python train.py --n_layer=8 --norm_eps=1e-05 --positions="learned" --attn_scale=0.125 --init_std_o=0.0 --init_std_up=0.0262 --lr=0.000205 --decay_shape="linear"
MLP neurons of a small language model. Each row is named by its layer, matrix (up: input weights; down: output weights) and neuron, and shows model dimensions 16-207. Each number is 500 + 25 x the weight over its row's rms, rounded and kept within 0 to 999. Numbers have three digits each.
After each neuron's rows, "fires on" lists the tokens most often at its 100 highest values on Wikipedia text that the model never trained on; "fires in" lists the words (lower case) most often at its 100 highest values on Wikipedia text that the model never trained on.

L4.up278:484493518489523482511486477491503516522511487524502534564521523538493506496515548483511488515484507499448461498473512464482469504463524498476529478519513472500552441485539461469537501489516473495489507532475455475488517507515477520467511509510488502473484540505528507489500514504481514489476454473461519500476480486495505472526513469464455497509498518508443523473518542509498506466541509527495521495491504508498484494504519510527469490497506468540474519541470510502524500483567540510457515508511486501500549503534450512517481480490497492558467496497558509487516508504498505493
L4.down278:517485500533506485548482510505546508542526552489485478521484519465491516493487471460496485498560475517493495507509551514522521472506538450508514461501489471532505519467477492506525518495523532497461501486507466502511495551482491565464556496486509482493472500431488520464481522507531522491494477458530515491473509490497471487526514478515527489523476495488525521502529485488487516462485440527452492532471497473489497484538452514518516487526520455476517468499529482523502521492534496484502476543521536524514478524486502515493484498501471506463534517572444535515514460497522494484
fires on: " the", " of", " The"
fires in: "the", "of"

L4.up579:499524500478496497515514456511527496499484493516500532499477485529483510525509530556522500487472510540441494552483521469513495502521495482482517524540501500495503510538489480482520473503518457530484474494487506496492489519530497478454523491480512492521484543520509507489504525486471524510512454466483471478473488485479496479471491450521523496489537492500496496488529492504502526493527542515520528507472485503496453511481432450509490474511520454514477525549465475487550510465514489515497500506477495488478511493525422525503491508526454478516462555498530520485509531489520489497
L4.down579:526485529498498496489489533504465480476551488487516496477491492490512483515489473472488518504496525446514496505505511531486521513503480482498501475494515491490482446489465481492505524495520523515512535508482460485501550517526514499529497475539523520506462494475498498524493474479478499496471502502511476550489515517491507509494515529487504517505475507532481509514507518523497492507472513489505474487507486492475481481484527485487500526493499532473496509468480493522427486514520502480507493508526492483545471492445585470495474511477473511493460480461488480474456507574511529521
fires on: " the", " The", " A", "The"
fires in: "the", "a"

L4.up710:510479538503462484491508502504498487526479489519468508504527511526473500479468487497481485415489532482458536439519515454527500508489503481533509505478525434494476471428481492504508476505496514486508493498512531508516483507512498498522517510525502493563528504510485510467476557473472463524486477538469447497479480466480533500517500490481512465457449459467523505481514491511489517508552507503482500498505503482519545531487533498521499491487477504538494496515505550507511530473505503480502504484478507507505485535495499459508547488465506477512506524494495491496466479481490474489
L4.down710:483495506439541496499522457503464511526503482517496495483543510486484484492535557499481478443492453497523519511525518504569496481501510496540515455502528494501527560509503501508472499507474472497481497528513523477493538510511540468509512485491518492453509483512481490518527528505495504487445484516480461545528513512490533545531483458541507483492483457475571508485484498473486489515466535473525478504510463522481533455494444515458489482488528506469516487504543477521497524455477491501511512493536442438553485519475487461496467476475466525469525500481444515468508512542510509562
fires on: " in", " by", " with", " on", " to", " the"
fires in: "in", "by", "with", "on", "to", "the"

L4.up1047:518505501497554491508450524484460488521489524516446507524555475499505503511495488487528470523508555539498515491476545534477504485498498508524497484491500495446458429573536508495456499447557541509504507533500518465505478498516544497548549486465505486511507489484496504477473526513488483505487476547534433518518498462483490490458497527504499531526477472476443479503462526511536524476538518532507499516482510495497491506499484481534503456509503475476477514530499516486520507501469518473480504556472510533532536467480525460499509510504525519501481484522478513519522529462514459495
L4.down1047:527514511511493564452533516478469456493484487502524532484501521475502498480524492472457515497491477508515487490499521489485499519470530480421468498521510483491504543478490499530462484516441474486502481516503478575508498452494447529526514484476500504489537465483515490474522503526468463503506503495458514537480454535522520476497482488469504496494545542528518497491466474481461533497509469495538524500507494501497542518491462507507544477489496508490489486535488489533521541503554512519503508459478530458499508478510533531516518469529500479498521522512496454498469443514497470517
fires on: " that", " to", " for"
fires in: "that", "to", "for"

L4.up989:473465479433520504474506536541511473546513477556530548480488495557479514485516532523495506512482476548487502537505543499534485490517504494481529516524526531502484503526492463474487456531503519504481550494478478503526491512489495435510487470483510507500499522491544502484471492508497525474481481453531476472487526482497526517471488421499543471511478475515474511511488519501501505459564516473518512454481496495496509484521484477515506513481528475542433536542519558550494506509486508456503527492505514476499550478505480514484519537518480483492494506498553514460522524495505467487
L4.down989:516508507562488439508482475501492500477488501461466513508503480495503522525514466490470531492458479483481493502498505497501524527502447501495511506488468469508507450519548540471514544502519569481511460488497502487494507484522515523496469480518487502535513510484457524487477508478522510485489491552562528480503509499517481494418488537492490484458471549511535505519508519540500515494463463507532526494523528463492504490485501499531516538474512503469502508464478466456433504498530471556507505480477492527532467501476511498484496524501517514515477511518495511526454483501507499524
fires on: " the", "'s", " Middle", "o's"
fires in: "s", "the", "middle"

L4.up881:544477472511479506484494524437484436527501491528485534493481518487496487479538520444529495531477486515508495502465532467518498546535584456523458481531516520518525517524526450488444480478491503555533507511509492479511549507482509424520524501473519513528532460487479546453502468508465481517498494471493483495446489464483498515482488462487479481531487507517474458494486509498507559502528502533510488441558471505516532553491495515481497485501511516459490503517504480480511497508468537514487499476487511520493528496538498524519559539461491500464497465481510483488522502515517464501
L4.down881:454488484491503488476484477524508493486474511506475478445464496507456490528489467514529506543487455503521520478525449452550474451503510509514522491493422497520517522531488514492474487536473473487502480468501528499444509517505484505477504493522531506480475500527524503510537535520525530489520499495495482480490491570489491501510461489510474516463593509490510506488491485470453475516493510459547507459487544500510528456480548479510418511471501548506496490516457514503485505496510501501546469523480463511504480507464498514492495493486475496465512462514518499511477468508509559477
fires on: " be", " was", " is", " Minister", " became"
fires in: "be", "was", "is", "minister", "became"

L4.up297:520537487554468489540460548462457529508490507477491561516521519516499491468517522530512488493485486497511483493505490496511525520477509496475485480514552459516523468508538502516482551497562478501495513514516463468498489502493492491499554522539502535493505451486526466507523533501530457471507511495474540503500446491543464476507495496510494516502452530474470493471462520514490511516499521540501487482517492520520466494501519511520542474509487474485474526523502484503512488505509520484510457463519511505517451491456518489500498529459497554471488490498517502505510470543541488497
L4.down297:489480508475522495515539523522490545490524493505490496472485460528488509517503472526462511531530444468517506475464522505470469502518505479498470488535476508518488485506522483503509453503494510463513477489456530493541514531527476510530507492483550502493473543523516503494510477482479539495543502526474429528491487565497525509509520543497470559471512504498553470506502488473507507501496466468512489471508504495506512505544527576460497521480490441464490510511520502523497455522498517481522502505513501537503529500532474487485533490504531496503484484485503510495519486493503498534
fires on: " a", " he", " is", " it", " she"
fires in: "a", "he", "is", "it", "she"

L4.up85:537494507482496517507486497499474505543473481487526500516420491527504480475513501490507476478500458516499491522515504506483506475534501497511500483508515519506481510438505468506491499497551540522499510492413495521540531533534476447504504454479460516450479473525452522495454513519514498518481496504542503505539453487510484512500513481477499495451496464523461487489489477506513505485520496487518477542475456474489537520500476495501510511494489513512456539532510535469527470504506518505494533516541510485499472517502478477496519467501474483542481513526542507452535541514464461489
L4.down85:560526485548517478517540492508489472482473484498454529500505470510512483568531537537536536471503523490487475502494494487499529485501457517500527514531528498504454512528544531534523513500529524497499429517554521526460511510493506517465459490520495497527508517580450486510536475499505469485480490544505516504481529507480514478460489537482513485496495505504485473505532537512485478502494541478505488483517503509493509492462466476529490498495485501497486501486470487457496471516531467509489494451475481542478469476486478491528509527492516511513525525466525440534455500481490515515
fires on: " and", " the", "'s"
fires in: "and", "s", "the"

L4.up256:564457494525471516526499486505472522518461497468458522530467563501530501493552498467505482490545550549502507520526453538535507548483505474497464457454498492476506511546516518517512509468498478506509502509509443506493514504497493464509490481534522491503506489457509538498434526525524482460504482491451502504518492491480499461452499463472518560510476509514506484502503465503507514481488528500502451511441488504481496460530518503453514495492468498431500437470503446522514495483497549496497476540492494494484495501473511487500540514505473503530479545472481496520505496501481492482
L4.down256:552540527515457503478497556516434455476490467524500495556487519520513486520512477473482509512500536496531501533529476506499495484473510476487549543507507492495503553497503464477506496471523509494508472494507468501532514497479472509499480510473506537499507487488481445522454508517530508535487525466498494507521498481551558495490485476501481545493498460475497488506479504524524479524492509516482502506509484486496488488525535504521477477491492493484446485493499468482478488526481500476537483526486496516487490525509501486523484487473450504538522556504517501526504507498505494487
fires on: " are", " were", " is", " was"
fires in: "are", "were", "is", "was"

L4.up971:493490497504516475479476487487477488545462499492504483526521506507528539513529563520544454500477534516509526502575492503491536500544512464492528523531531520526482509495483519490519508483478549489501494525485491517498496497491470475501536489497532510489498512492493521510438549521490496488485497528512486495517507499487495446497534493511559499485486512479439479447514499518479456468464526519517493517457520447512523499544496474505488431514507513507504478497490516494505486502489504506497521541503518505470523500540468473533532470541479497475512500487521528491519524473517454475
L4.down971:457485523496522537510441485533519439533537485502526458507532536517467489478531481533477470461465531505528462477488532506471481476522521488527523496501480526500471484491528523515496505500493513454468527491477522468489485485501496515476492465526487544530515510478476501516519539477493516519458469484492495517445516506530521511493448495509495477498498495449498501521495516521487500495554490514528535483468527540482486506452495518504465518466476479522488497457511505490491502517464531473466490468506478467482506502523487507522564508470523492458536487520464514519447535488496560531
fires on: " in", " the", " a", " on", " for"
fires in: "in", "the", "a", "on", "for"

L4.up926:518503526448467513546512487506480497458517524519493469507456488508480505487543496512447487511513505558497505521478527534467510515477514487477497492510452496422487506497517469524538503487509539500498493468532480494491506497488521510447494502431465465513508548472504527532489500500491503459490492504501478522499504498501477503499526507485480498535500528529477464522543479521496504495512502457513512519477512517492508492543505497506466492504484489484491489551520514535510472510535508506495473530484480459497537520480490459479513498540506487516510524502459531518490537521519567507
L4.down926:529470470505478482506492496477491521509460518473526493509505473472475488505461475494557490541487530488535475503487504469510487505542486515490468536497536507528463521497499508498490511489480521517508493521506493510481460483501532474470458495529512500480490496470495511487507475483498513511536504497518540458491471500506538497473498496515489505481523465494492522535490511498530524526490511487501505516486482494499513487503516504534526534513498444457511534487526518446449515521544469545504476458505517533576464497520496488506473499483505487527490510479490515517507438465476482507
fires on: " at", " their", " his", " her", " with", "o's"
fires in: "at", "s", "their", "his", "her", "with"

L4.up992:519507536447515495463531526490445552472514501478509526493512512536498458452495508489490474471511472502483453536492514480482503530466506517490511469463537486530481505514520465484529550507521515527501465532528483499527450473530495498511508478480431517490525491452506493437475491523536470569469471518515500500485476488501474487520501514487474486478546473503465458479594509488494500498557551487510493481487485499496469499493506548545490493494513494525505491499509453516538448527468525455488504488517487502541514549484524483498522521483480536503486531510517504499544524507483495489
L4.down992:494464470490536483449526489499497467511483476505482503455475501453527488484537475499482482479505506532566535518511494516520526509495515455455471497504534484474488488482542478497441498505469495462505493425476517533494500471532497466488531477497485501492518473518545468531558502452471488468519527473481463477488512500474488550477500507522515489527535512505473516485468513459497514470490470494501511494499530477475526476509475470473518508524477509507481532461499532515500487506548491519503511488529517563484534466501489483503498485489511472482481516498533403500492511512500470474
fires on: " with", " in", " to"
fires in: "with", "in", "to"

L4.up1149:501511534488488473480537461515480526495488499489493503484515507513474509516496476464527501487525558554493494508474476520471509516541516508485514494527491475503471545519482506512492474498509494522518421479520528509450479496508513501531513483531478522504487541473549519503451514508537441516493486559503491530443518463493454475502507483471448507467445431487514516516474491515487461484485506432522484498501506484496528454513513487533479494499513496490535522513522516513473543478499515490422522528500478523517487544535464440516518502491516496479519484528499514482504463481452485523
L4.down1149:479517469518513502520520514446473510521474492480494493482503504531496505507481496508525522524542503470503451503509500490514491513509482506524495461491532502492516530449509528469530515442507506484502558487513489467554502478497465514479534496521473493498525496544494479527503459434510507482497488530515529510505487538482497503509519498499575509464518468470473503508506484486516463494514525520511467539488485484493490475532531521507521507490500479486511521510513474496478490486530506509526499466510475539524505503480481539506490467448504445477476466527529476502502537512486565502
fires on: " and", " in", "ica", " or"
fires in: "and", "in", "or"

L4.up1252:511476488483477494467486498484422499506485524476535501476491475509464500484521526538487474535486498490501531507525518515526530467526480513462494543518542462468465469509517526475530501482517473485506495490429491488488485513473432450518495509496449466486523533514506485518479534471501474531483491486515521515508517521505487470470485479507538518468490523454520514501498474528515478498544524475556508489472469480495503506487506475526517495484506512487415505485481532381467481539479478532487501546494528579470501514506481510506511543529517455465540515492468488493502500487495493495
L4.down1252:507514484485502506483551503499501482473500473519483497524520504500505506479463497545499471467494516502460494497502529492524505534447504499488469453511481517486492562511512510503501513532478499531484531490535504524492510497517508496488520504520471459515516437471500502511512518507509479457481520559489494484526508465533494486552496502541478491479516484500468506434479492492520460489525507467491482474534488500504436514502498514453506491496529505502501502486473517499510501423493497498528473491513512506503487494498491520501506465488549485520507520512548467552501485479499487525
fires on: " a", " is", " an", " Albums", " Turnout"
fires in: "a", "is", "an", "albums", "turnout"